Weights of a small GPT-style language model, trained from scratch on English Wikipedia.
Size: width 224, 4 heads of 64 (1 for keys and values), MLP 576 SwiGLU, vocabulary 8192, 12.2M parameters.
MLP neurons of a small language model. Each row is named by its layer, matrix (gate and up: input weights) and neuron, and shows model dimensions 80-175. Each number is 128 + 24 x the weight over its row's rms, rounded and kept within 0 to 255. Numbers have three digits each. A neuron's up and down rows have the sign that makes its largest values positive.
A block is one neuron, or neurons of one layer that tend to fire together. Before each block is what it responds to, as a language model described it from the Wikipedia text at the highest values.

Responds to: Personal name endings. Final word piece that completes a person's name starting a new clause or sentence, e.g. Helen-a, Aud-rey, Davi-s; also she and table pipes.
L9.gate317:161133080078183117122125168127108120092144108103159080124157138166088107117178192113141131164125101109119188133103147135116148120167119117109095113133128096105109130108180133129107130123136108155141132093096108131142123150128109121132082110116133093125130118111120123128126137126144149111
L9.up317:115137189134133161136071142149116128123140140133165132126167142103130112130111102146122091154145164141130126147101112135111112096124121135099142139120095123143155149105113143127136096089123149092105138147119117137144110117105126124187102173144164096124110105168097148127151117136122174145
L9.gate433:120148178106158116109104107163166121116155117083110162148112131106138121120156148103111131150118146078103126158133129110153094144097112119099132112126112136128140114102130122133127164130128141139138104115171123140148115100109164106104155108141119094147109144140166146079148086136136092146
L9.up433:159153151121158156119102163134121109097138113083130115110117098150104095095083137118133097127101110126105114135138170111087151117126094102134103125088147157110126131170115128127091109112108132153183176111087110105077144131134159119137129156125138130115153148135112183124139103093139149138
L9.gate452:136136144146135093131124121151152118089115144104127121142149120133109124136134151141144112147121133134101121155160162100136149110157119095108105135108147141122113133074166059120093155136119179151137132126136151143115139097144150083111113149136100171125113130134157121107121109123136095136
L9.up452:134158144147125144125134127174144149137160125116131078149107073119076105128103196127128156147108104120144159104122130098111118118102103168143107137135137134122145127076158089116101143122120120136149158113129114188117126072144155096165151131133131166120105147125109147135154144126149178118
L9.gate510:140116124143112132143205113153135138108140118161161168127108116085100131113158178138121103132100143157152142122089132156114170127102136154118135117122156096155116116101160103110128152116125125115148160126127176164127143147133147121108134105110136114120105127130102091131106125153162124136
L9.up510:131114179129128141137120126153126117125139095080115180147081154135088141114109116109120142173117150172112091128138115115153140134160162159153119134119137102122162154148155143134105131156088126131062116133093129163137127117093135122148123141107174143146106091117117149131181088175127103116

Responds to: Early word-piece fragments. Second or third sub-word fragment inside proper names and rarer words, mostly in lists and tables, e.g. Se|d|gewick, O|'|Hara, Sen|eg|al.
L4.gate52:111138115136156092135120156157140167125169149132125123148119130160147160116142120136118126124092137126138127144137137102136097129120110091089143149139118146122117138096140106149146162093119132107132146102192105094160115128117165147160126098111144117102146189116104118141092133125100107156
L4.up52:140133061103160106106146118131135179123099110118108110141109118171136170095136123116137154131111137162183140155144142116127128121114086090119138139115141147168117112104136149136168079124151119109110163135157078120115143128124130136134151122141160113136172135160119117132151120117186123132
L4.gate90:106125106163164109126124158180125143179138137148141177109206132119166105109168120133177165161071150092113110116132160120117139111111168093139149116164143181083164130111124175131122190120119118152148132122137162111122138181113158159132125113085136145138141099155108149111150148131171119138
L4.up90:129123127122158131089127079117102182140106126126126145145144096127124123079147112102126140124141136146119119117164117194121117118121150119132117148139132152116142164162135156125125142122106152130132128134139124125150122131116125115075114122148160153155118097118074135142174117130152123113
L4.gate124:134112122102145122136145108126147120099110169168159107170142104140111095126123159131121115142127107183122138114126113117115129116135113105159130103167103105139076109123130122127081136106110115103167127096158121113124175136146132135123156147135095125117152112110114142113120095154069100120
L4.up124:104096176139129112107124142112111157141100139106124146148169147085114088125154160160141153104145114132111116117144125145125118178112121113132126122087151098120116150118085103135143182116121151147125183118105144131115139099115155124118124115173128187145118151118098131123139132116164117076
L4.gate145:107141120095140127126120090135125118124118171115135121131142147132157125127130133149204124157186142177130121161158126110149165079160139123117129131105144144088132128129103138112104091147115122129135089153169118111116150202157147144166165152132126152116119129120141180129122162144134114143
L4.up145:111156117131138129098120152165162084142141122092107157112116143134148119124097093124160164104145124149165161159137129150148122133148119102153130113145167157088117051143132143093124109126136100113097079116151173109142134135139136163140160141130132167130148109114123136134136163160178117154
L4.gate154:128113118118127097115154164137124127096122121115127129102193142089131126164170154151168148122141125086127126140105097123078162147130138074120134148156104126071120115120166120125158139137118130113141087130148164142131131201138148143150118121110146117105108126150126121133089106132135113130
L4.up154:148125109126159105127186120129119103074124119115100119084161134132149093128157136129145172153139137115160123136165113116108151094119143085100153146153131127101145104086160096116119141116114151106103105113109136143091109143131083112167137133120097181148159164138128127102150115105150121148
L4.gate159:097107146092143070114166120135120143121136184105147089146137137068147129137191119212122116159095105104131164125158123144139140132162147104130123114140139098100138114122129121114173134133139145103133116146156134142116125130158143114157117125136138115168167137153110117155153119151140085150
L4.up159:128112150111127118093127151098110153122108124160063158119092117114111141142133109140121157111126150120168123205160129122151163093151154069133153155100125139167124112125099156080121107141115123128142160102130150143196122122141111170110131108128162129161122127094170124149132128134119117148
L4.gate232:111126141128139091132147127160115154126116100132132121137162136138135163182137110120113095079146121147104155141104140138109120109116106103101107107132131150099147108128126121131124107134118145151174106126132144067137084150107108152096101156140131123114142164110173141144100102155114106154
L4.up232:138108121133137082099126150162147132112110159126132127168154110165128165148141108113126157149136110129106190117113074140133166108109106118114119102122148096125129099132168137111099158111095159127156128081145138084124132149092105125118145152151150124150157142102164157174149140147121128122
L4.gate248:147124081120124100122122093136139134107110148114152103142120120130179147079146148155154157154115136133112166115113140121143157132166119101121146062154112135088130120103124154142110113126101152117154157139158119110110112112125123101124121123141149107118125109128078155121086148140114089127
L4.up248:118152133105138109125111156154099141133128089123151120088134121139116120114127148138126165153122104140150141134089149131128101114096144134114103124167104111129108096112167131188109120100218130131126088115153133084134150093142128107135106139111106097109189125103101115115134136128143128124
L4.gate284:132145117094145134129144147157101128125106135080097145130143121108088146171142126134165154136114141206118183125137119132150122132133157115128128081108154122135133112076145140129131148111123161122128111122137150129183083095147097121113146149107131123158124125149098101144109158149088157111
L4.up284:103136124118170091163098181117114132136147179107120106128147135133113131126100108118108072090114145101163135113127090116110151120129126101129129096144148138100137108119114176146147132157093121117153154112158120155124087118132150163115148129157106132150102134137116152124112122101147133124
L4.gate351:129096098095124066184133122149129161107142144150139103145144103104165164149186152179136154127087138119140140115138097128123115088176126102090165123147122153121154152150090142145133140133152123088152125126117172124143106104129136128133145115170130137128143160110142139133092155136098095121
L4.up351:114096142123148114102094150145165128132145112064112157153093100119174126118120127125156103159103105100131146117181174135153093103153161109123137105097161123126136184188143155126176098123100148119180111141132148126159109131110117135114175129135150165106147141148156146128112142133198098101
L4.gate362:112143103109152061114144114132109151126171126121133110161107122121114135121172143154115146126125137128152095139149112099135121111112126126133136104123136149091157129106143125220174146140122117112134099163173152107111142132179186086166150133137109150112138137159137198156151121143125121153
L4.up362:134186108147110125099137127092163141089132150128130110120116133178112151127099136135117144095151153149138147120157149111144166086124087137133142138116146163154155117102139121135137134135114154110148141134127170143088128128148113105130147116085138170111080116186116158155115143093138140105
L4.gate475:129111131122174116137158167127081171148142140095159114098128135130144133122088138110134141152150124156128177121134092120130150088126081116143140112146163144102148148161126136097120113134137138113129125142156068168124103128105133136139114119170139123113173122131140124145093139096113156157
L4.up475:137150137077123129141128131114133108108115154150145134077164169182158164114193146133102154145123155141153100134145081120119110106111131048102160127148139120118112120109118135146110118106097129138144164142118132118150129140175140169141119155134126091147121127125124135162115149114112146151
L4.gate499:136074101117113084111132093136118132133111147091140123127090129107112132135169174131142138154150111113113115141118099141101151129090125108182113092108113070131147144124170136173118127106091138124150119155158122139134075153142141120154125119145128124104132110122166094136166164148089115126
L4.up499:131092144137152129082147157108156149120171153105139140118131106154140139095127169143145123144116134133156140089142116127166130134126114168069170142122156123123093156138142140132150154147134100104094142135133122106142164135114101117097108110138095149132141151163116143119136117094145152130
L4.gate542:105113095122176135114136164124148160120108139126143118128177162146104118123146088099194099101097137162112169130159159135097103117160120073080152164122121138145127099120129137108147108100103142142157141118132141115145139107120125166150106137109123169143145142120127141106078114136145112137
L4.up542:128137095109104082099107140096155144112099070110157115117175128179168094146133116118127184112127106121156143088118124140155115154114149135096137112114127147121152136122161138124126153147127141146111159160128130125133127101125138117154148129136111136111125106141090152113118076091088126112
L4.gate557:127113117080121088093145144146108154086119140150144166108161105096177136131141145117123140128155107117143154131128148114117118116139094097124130107138129147086175095116078135152146123129112147133136121129089147112159118103145105122139153143114136156131163180138131122154099106101099074146
L4.up557:107131152126121102098174129133132174110150140147113125143126112115154122116152168146114149078166125124148152079117119158154128109094107102101110173162157156101110101133096111100147133115111117122146151097094153115113136073124115134088148130151142120164163159123122103157121153123142110152
L4.gate569:107134106141138095119162131139155111121121122133109172132136132139155130149169148160147140089116126141177133136082172114086118123109140130113110134146117191103096113101111114145119161106134140169153125134144165113131114122093114107140130122150117142122151153130139162171132111125092097161
L4.up569:110119118101140116119123129125127120100120145100086093145121117113129116169135144134115111139147087129145138132104154126116117176107149122129120135114162154143147139112139135153172105153077155114124157142091100128106137112076154113155199090154141142141159089101161104121083154134182146137

Responds to: Mid-number separators in tables. Decimal points inside numbers in wiki tables, mostly election vote percentages (54.0, 68.4), plus number-splitting pipes, time colons (3:08), coordinate degree signs.
L9.gate48:128118100076127097142135116131108137116112170126144128094133206149121142098131159109159126109124123139100120142182134119113081108156138132107138120144142157120097144097151101099139179160143170115134126102120152121113136137152149160168124141108121119162121140127150134136149105121133132145
L9.up48:155143102076140145099124130131100108107064098110122126124124144139140160101116149125122185183118118113106148140137095129163126121103165112117126116154142151121108142108120137128120161122140146148147113099143117145144150142114125164170169132131170116152114110108134136122129133137096125138
L9.gate234:135130113130147107130133125111114144126120177149151122158154109114161133154133086116124145127102097186121104106142145100134147103139145124136154131139115134114107117140117112136104144191131098178130133134105138161154089128121146153101135095106134119121118161124116123117102080111111141166
L9.up234:106120115166142180176122104151104179151135112157154113125153127154127099141070094142151074148100136119129095146134193109145130092114144133120153148142127142122111147171157131081096096130117155138157114075127131166104132140107134151122167110114122114127103122114116112149115146112099157117
L9.gate396:145133119103137115134112150150140136180130160142118100098094104169117147146099103122131126134126131136121101164146110073154095091120129130123145099088103111176206161151078096135082140155128151120125111114112109139143147126149157132128108136103131120097091078149135131139162128132123125129
L9.up396:127135146078170146143140129140124112101167097184189172159168161113147108099129114120177139157084110142128108120167144133129128095150153149125141109147144123119093147119146156127112141112106141138150133097100148152121113129143147143113158127156155146144128089115097150111126143136127114167
L9.gate486:099137159112157143131125132123104116140145118148140129171138140158124129126140145107163141159096119143150109153161145110096124139138147125093107068156127186153164149146127134169139167110170132161107087113136162160126107138162112139149147132095147166123129110144124125170113105108126119126
L9.up486:123119121101172133086054144179116149119069102093132108120098097116140110141123105141112146143115136147108111135121137138153137146140135112111135097095115111139106128143112112159102146150085161142135141170124116128164140114132140163149128157129168142122105122152161143158137119098148107094

Responds to: Mid-word name pieces. Word-piece tokens in the middle or end of a word, usually inside personal names in lists and tables, such as Cla-ude, McD-anie-ls, Ky-le, plus whole first names like Michael and Kevin.
L4.gate23:100088113087113129114122142146097115159126064082188147111123180104103112096151125125148119110149130151118159114151139175136124106169082082148150141148149097110134125126121116153113144131128129106126166116154129103142095137151166091154124115155108134100128114103120143131159149128205095138
L4.up23:132149111106117149126063137089155152161094158117147117097085129095116141114117083126119099113154143218125127178134112145170168133116139118140130145133125128138160137130142131111123124126059129121120089093123180145106163097125145144135103143175126077117133156114081114165156167132138118117
L4.gate24:162127125123137104171138152157137143120134114165140131128113123121125099155147138105140102162149112139138131160131131170140155141147113092115130093162152076142168073143124113102105122135110145112125165139141198124144145133104115131150121115159114154114082128158119098170100127133185114129
L4.up24:139122089131107131135165127134065166108111092137140102085109143104142132155160079155142113137166120132121131136132134118112178140152138137124151122111106091132121138129118104097110103182135112122148135133133131073121136125159116096082137149137138107130085141108131133150100085134151113117
L4.gate33:137134096111154110145116108113090147124126107150127118101150096158109157132167163146133105101142125146133167132119111097137145143117148137114127127117109156142147172146122093147088173119153141138179163103124147158158145145150096129111115096090124152117128174166134122161116144177140146159
L4.up33:115138103130125138090128104130146141106128114149122137125107079141117122097146173115115111131113127117189157110144116117162145153103111114135130120120139155136138163160147171118103146080124157119154167089138152160110111114114080142098143135116112155160109165163102116164126161146194146105
L4.gate97:085142131126123104153122147124086125084128148140150113151104083154104157118112155116183132102142120139148137131145141123093155102163086092150146159095134154154141134116086090125098139173126139132129120125125158146093124144143117161094108092162130151109141141139112141115092098118148100162
L4.up97:136148148122124123134181155144123165116087107132169155141085125094066111139111139064143137115135134135143148084142156159127148123182098125147126117108156120153163097134146128124089097167130129129105132108109150118116191156109100138110125077167109120120126109119105102129134138164175119114
L4.gate150:084118130137124106095131153150134136108153143136150093149107119141103109194119113140103119157156127126144085129138115143121137127181096100148141108119089070124152117107063140131102122125137145119139113117156131160123152124157179112144108122131172110094117127150171095109116149143118124166
L4.up150:118155120128080104118135157132162152121130178110164091141104104100121147140104114134124108124147120096184122105131136150111170139152081108152148132156113077156161087116108138089129122104147135116125132138158096142050186101121162145167140124158198123104136090128144065074116155121145142140
L4.gate162:081115150153126096121152134132103121123139117073129108108107097121095128152119136119168121126133105149060122113158160090114108108147117132123108110097139112115134127134086099128135141170132146158115142138134160102129157144134140143133116115127099153101134148171105149120151096153126135142
L4.up162:097121146144138117112162130139104131111132124087141112089071087105072103153087130084131116124114072153096139099111178128107096124155105159109133122115182139123151132131110157104129129159136160118110140138134126128115159149103141124105113118129094122113098138151090116119169104143148129091
L4.gate228:101104107112118156092128136075116121158125083152109141084138135150100126114121137078153122128145135197134108111159144085143111104079102113096162140096137143127113177179151127141118121149138132152113133123131130091160139129116123121142149115111095144100102151160141132110127131118158165143
L4.up228:146148118121121094092087148102177134112182158130130155132140100107125109107144136086084147125129128142133103104154131145156174110128121149143100094130161119119130119121152133106082160162164105126084181130142147135145129132104096129099109128127129166124121142160137112179099151107148125108
L4.gate243:129140100128149096128119121158114125088110144144127117153115060164126148141159122145115118133103134129106124143163122121157107124144106093122106168138129154109135125110092107097100090148127159146164124134127124137113171178109152091106170152135108099088150139116149148133077161126156107148
L4.up243:107129139105106124108163122147152088093108120136160137112090109109054115141135123082119113114145134129145181130155155153153108113138154076158143142148152137116147150139145118124124104116112122127118121118148138099101135177100122084132195175136129109116097127144103142184142163141170119123
L4.gate279:123119090119117138140123136136125113110110159128167121115114127091121112136138138123161133142097111151180128114141159112116152096145157153132126160119132128151131097120107129150142120125124118160078105121164134116125121156138115109168169101122151127097163111149083167121139146139113116178
L4.up279:150082156121108176137145119098132152100076082126138089118123119163093147139081138121115073138160141128125144137111116111117118143114133167107112143087107123151103109133116164112109116144105135158120123148083158154126101129126128085170130151163122094130092156096098088116107133128130109102
L4.gate285:112143147128154091144108136161163136111153129098131108147097094131141148133132121146130151123099131160066168105130139108131149131117115133126131117126132134111142147106109098174113149161117167114129130146150133162141137151108153124112123106148094131131101123121161128145101091100114124131
L4.up285:123144138111140143114150133140124147180120094093105109111097087109108104128116144110117159130105132097111179087123156098131167148130125130134113134136152119135150135101118123118115115147122116113141159142102105158141166058114151102129145119163114139157105141091114134153167145148128122127
L4.gate348:111208089134154146176150101127140137149062145176125105100106137147118159132140130103136141098124135131157117123121172117108124122121092110122144160144121162128104116075139099105087117139119106105118156099146132153115174157125111147136150117104134151133143119125082098154106125123163136159
L4.up348:119108129161097155096086113109127119118115134109139141103157172109087147096150134116126124118141127153158125125131151149134140160138131132190132189107135124129089118163142110125172135163138140132166165108141111103102168107158115127120127136162119166131094156136124128126132120117155122108
L4.gate422:096126098133116122128151129144121112128102122187137136110119142132085138133123168111115093129139130156131112119131121150114120035129148109126146114165133114122137107162123111105083072141129122122088146082148086142125165135141086090110114098105148124138096129112096107122091140154143144129
L4.up422:113141132162128114097108082075123113138148113157099099131137138137104134144125149130177116108115112147195154112164123104118151113139149155131131152124121111150134164091095120098087158151127160154117118140149148149079125109130149120090123090137150173169177125186116132129133142110152075143
L4.gate439:088117115159124105125094118108134101150102104142152116071164142107094107150163133118134118125132127128149092150098129105147060163180116112151138127146141124082096141156150150133079171133110157125118169123133147134150141141108134153137125130113141151133069123115098140113118134133148157121
L4.up439:154145145134169110124111144121120148109128133136148110143152099150102126140170198153112135155124145130132158135110138135144128131154148149153133076132152120164128183135134144134112163109140148129100142176131130150146149117109128133141130138155096121116142183172152131167099129124129148101
L4.gate503:147140088106134090102116135088171098159135139136141137199081120133116146125112175124115133142110145134162132130135123119107141099135148122117156116100165145128165116148120101100095148089121126114101124076189132137142161101161154114137140136100148154141167159162116131136160103113186108176
L4.up503:185142092132132116127135128123166129096150113090093118124128134128072172125088153098055108123142109151149105120100143137131126133105150153094124133116106144098200074168162100106097128120085159165134143149096116111150149103162132103113107109117123162114099172141176125141136087127136104089
L4.gate518:111147162117102104129107148105151132146124143180125116145098139151093091159107105124133120085115111148124156139136155132098159124137132134135150149153141091113114150131084109171107144137159134141107124140120143132100122092129128141095136081103107115133159129151117084094146138111115065167
L4.up518:124170086129126115078066149138109087143123103142116139095108143153123162157105125146094125106165122163144118119094125132088199122061104097193122115127127121123131067112098125138128098134115089132131127117111122148101184113136076165137135128148169149133136117156132087121119143129149093124
L4.gate556:133141133121147142128125136105083099114147118122121107137141080164143124135147142094153143099119097159137150147183126111140162116134114120109156123140164140135121125114116112114119128135139130141104178104144142159108143163118128134108067102128121137127123182130125172141140108113132155129
L4.up556:114175156141132147134140146135141148182097108136107121105153071095118127127122137132103162055111123159118148171145144117156121127142102172112132177111162199142099146120142132117143122167148140134118132163118156145120123133144112112115089146088109109148115157138151165118175128103134154139

Responds to: Number-internal separators. Colons and commas inside numbers, right after a leading digit, as in track lengths 3:59 and counts 1,010 or 7,296.
L10.gate331:116118113149130140117103134103152129139188134196172126144161127151134115118098113120174118140099178145117153144087150079103100111146111134107155085109154149124105156172123138098145106126097087147144121124106132130134114139128175135162099146098107149125133090159124155119139124144144155154
L10.up331:115134116093095175099131126108117171075098144049143105176125126149097145096108124068139130127071122136138162179162127095118130090139147124140117154088149123148112140172109148115160129106148138149166057151155134139113109113131163111158116135135166151107143154129156135104138132118125124141

Responds to: Mid-word syllable pieces. Short consonant-plus-e pieces inside split foreign proper names, mainly Spanish surnames, e.g. de in Hernández, ne in Cattaneo, pe in Lopez.
L10.gate284:152117107138147106125083140087111140147129146130162078144113134116109160153125177130129155102108078121162117129126155130141147122108127137126146163080116121123115149115121085136084130139120139148122126158114148121141123169144086122131171119131125169110153118174102120128067149112141132158
L10.up284:162083104139121159128097127119137175168163104142144123136069144138089100126140139148104123100155133167135132089138175133143126127137116110126185169114119115124112121092144113165089112151116144101110157088136101109103106133144102101101158139129139138127120127133128106144126139114135130114

Responds to: Token after a number. Separators right after a number, such as decimal points, colons, dashes, table bars, "and" or "to" in ranges and scores (36.4, 37:53, 51').
L4.gate55:130127169128129140089102148172112112125164138116135100126128187126123135154115098130124081139140128125095141122054122104133115096156153164135107113101118097130085150114146121153096129139114126156161114125152129145111098131138168137150107122136083132105150124103154154121096180122126121156
L4.up55:120142103144128103117087113136110108114113078144114122128109127106141119138126110112126158139115137087128131134093125115131141100102172176139146099124121114069160114162122116127104116143179176102162150108115162156118118058149146113113112094136154114098121114146140131138115128173141101121
L4.gate98:117110160117109135105096128114162136094143140089121117165099116166146125111117118112133117171098132102129123156148149085184165119114167127108126150135191139144122104186145114106156127091131094148127128109155114132099104167092123120151153147143154103138143141100161114098163114150135133112
L4.up98:094097151133106129132086171147133147128134097102162125145135127155145106118128127067171116152162098166111141172146101133119130097136119118104120116095156138127109145138139117152091146151145115149137113128154134127134081157113121124166110125101135116083107123122136098151101123120143155133
L4.gate151:134106115129146168107132137097109127153171100116143115159178133102139101130112081099114070121148122115154153122106136104152151095164125148132157139134165105137159154161081145055091148121155141126107136103168114128133137143106130102127137111092109098135118133089152111144106146105108130158
L4.up151:125116146156155167122118145104133175124147094166137097151174147147119166158131116128145082099142124144121113118123130088105121104134106135106137096118130103144154143140083153079094128115165153121155124067114159147153151137123119095117136121122135141085161138120179121150098104122130162153
L4.gate171:102094158182138143187132169163119138111123152146126084136120134166140140141155132115122107103113140137124114116164141117107149087183093114104138117126133146092106154122081128115083155115136132115129145109093092153146180157106146106103117120135105120117129149113127123099129111130146091141
L4.up171:120151173160143134121160138135137160144122098120160087136134134164117109125143137088077105103131126134159138133129147115158131091158112142089144127096141113153121175194126143113100114143159114112113097123131064097125141122100071104123166108137118136160136151159133109118183110161158130117
L4.gate195:132100088143158131186080136136168157106121131162158147186141141182132141150145148142107098098090170132128100147146148116109134109107098162115151111107129117107128116119126085176126108149102132127133114148146162128167126119121183108130111115089146165114114122155152140154125112104122098128
L4.up195:136111112123153104157092121114138100119075098158122173153134135121118120139132138111115109097077131123154115143108176158119111138078139154120137137159164129134152126139137099168128115161106139124128127128142153108136129103101152150115126101113150205152162058151158109180140114097166079125
L4.gate221:139099116154155116115118128127131114090137149153137118144125120161146118137121164125155131169118137107111137164143155129116130102138155134149143138132089164088145131113141112163133137141130116162159133170121146157140088182132154138140125126116134115099099126123136185124108060148085130138
L4.up221:148131132145129114090117105115174099127084111179124138114097126140123088163145141103108124151106138115114153102110144135130110121140173168159124155142096150123158147129152119149156130131125159146154123184151135141113119117110124158105127114143134136102117092093130145130153121159120092120
L4.gate277:131125138143131150108121123112101152083133118147145157140162158155146104114119173103138094190133133116123142162183148113090143060115163142166114106097164116109134125154106101132091118151135102153137105173145142149156104134165155100138101085081137143092128116119148125134119087110154122134
L4.up277:154164134126117159078114128091123132109134148171129156116118156144136105157111107085119096169098144114143135153131143143141130105097189147166136163148154135148127130155127101117125119184103095137129139136147144131127164149129120117124114095103181136128145097151136135188130122128139133104
L4.gate333:108117091112125161110086136141097131145165138140126143123133161170125122113098143098187133148142154121128108170161156097132135127127156119140114125110114121115122129134137134174123161113088107136128112164163107117124139137156158078152143077067104174100114119140148130116135117146127103113
L4.up333:145148132166137134077093089116131141136158130144099158100123155153131123079116124112167158133101145119139130157121154143128155149126162091141120139139132099156120121136163159156126131123098109124096150133172110119114164108138104113120159083098154169123152087149146100124156155154165097084
L4.gate338:155091122143083157127138138101127106096116167170135085131115132135108121090131115144131106120147123102083094128110153111146138106160126192148152115097108110080148155100090132112118123140128091140087150124095126137132135182160166110138115142128081107082156089126154151133098110126121135122
L4.up338:129137142099116164139093138115123060175157135125134137103123078125115166097134141158165134179131114108121134139102127151162126121067153151150139132111110130107148130165131126092119104131117094126093133114084138101113094122161143129151155107130116104113108088124150114117120159156064171117
L4.gate349:110109095148138158157143123120110131182107126159135085145118173145107131098073109126164086136117097122087136145179106064132114105167129151139136113102144169124105133135138114119109128172114104152111129086128109126113116123147137134108096126068110115108104136091119144129111100132146159127
L4.up349:147093118150137116132153116117168147092109110120100112171112134107116169146114128121087106127138141124071117111150106132146141187162112118143124102124116144127130087112128125129099101134153123138130144120126129094153153126137120194111133156113142139134101135067105170116111116117164107128
L4.gate382:111116121147119092133129092105125110157140157142165123192118119145133142122171140081113053133118139140158137136156133125112162112157129158135133090129118144159138136125110106132089165141109144123117103105117154156140137095102145147092114135138121131119165190144108125131115163108110088174
L4.up382:131131115124139148131143121119123140140166145135134125187124116124135079130119144075100120148123152140157142125112139124165111173144134138090133112118108115178152136108148116163152155103127157130137129180147112125149136129130147112111148150156152138127089119165099140206124131135118155132
L4.gate391:109131132119119141135169127133116107139143100100125112116189145153125147177155083111130133152150119119118103151168120086121143101124117111115148132132121112138132167110101115106094142119112161128129127073121111101102153123140131112162109169115132102146129143166145135124121187105115133212
L4.up391:112162123133090103128184124113143101117140144108095122104149128137138151157136082103116171089125128133164169139140117104138167141111153141147164133160109128134177140103121157079081140125148160106133159096125131125066136104104107112120126149123137101146127138120121130100137155099152129147
L4.gate394:138136090157126159157144126081110173135138108114145096126163137198147099127107128124145129161147125148129119177160106087142126110156105137074149119127152158171170125158127131111118160174147100102132134128105109115141155124129115092152126141151122116134097152086112147140141123148095129114
L4.up394:110121116101121118137143128150082169143118128105136097161122146155106103117133128107156111132129150115092145128087091092063107127152150141136131135108131134115122135111143140136108151112133115115166095112141131141077121105144180109138130132138151154083120106109129131129104121132115147151
L4.gate459:102122092132127158141135118114146142164110180160101107178114126163081154104077092121123071133110125162146092090128119124129152095113113121106126162132130166154113134162117128117138103149147099116103125106158122094135129097124143069068133135091125108116160144140174126130106150127125123148
L4.up459:138110153112107095163142139109124158165121163171134121200159136112083123109117103114124105134101109173145108128170131121113169112163154167141118125129080133139101136143138129138129128130157097162124065145105090145151059078090167112158117185138134115139099138118121140153127107105079171157
L4.gate501:133098175097120114140129150148129117108156103151168090163110118107125110109153124136171107167126132137112114111142122112160133103150114132105124121056120108128157147166105137150130140149151136145147139081092101093113103135137164114142123142134090135115102149100128143116139114100143158173
L4.up501:119134176139121124114152138118167083113130125129135116169086115126147076102104107113144144141121113136131129103119109121157151113129134160095131130122158118151165135182091161112110154124149121136107162060107081128095104120098134120133142142126097144131118131093130097134142096128169158133
L4.gate547:146122154116138112170135148125120142156113097141172123153199155143124131153085121119138129154115144163118096105150135081092128076118110108127119098116142129148090134139141136109108115150118129126157134087151149093144161132120157159133132167122124140139131140122079147124098144151127111120
L4.up547:122128154133102126137124116069121139096157117109103126124157120171114119130111105062142078127166128165167154111150138144138119101148102156107106082121129164173145163146126129121139105122137149134100115100135096139158108132101103098114098131128107131161136133110125161117139153101106144136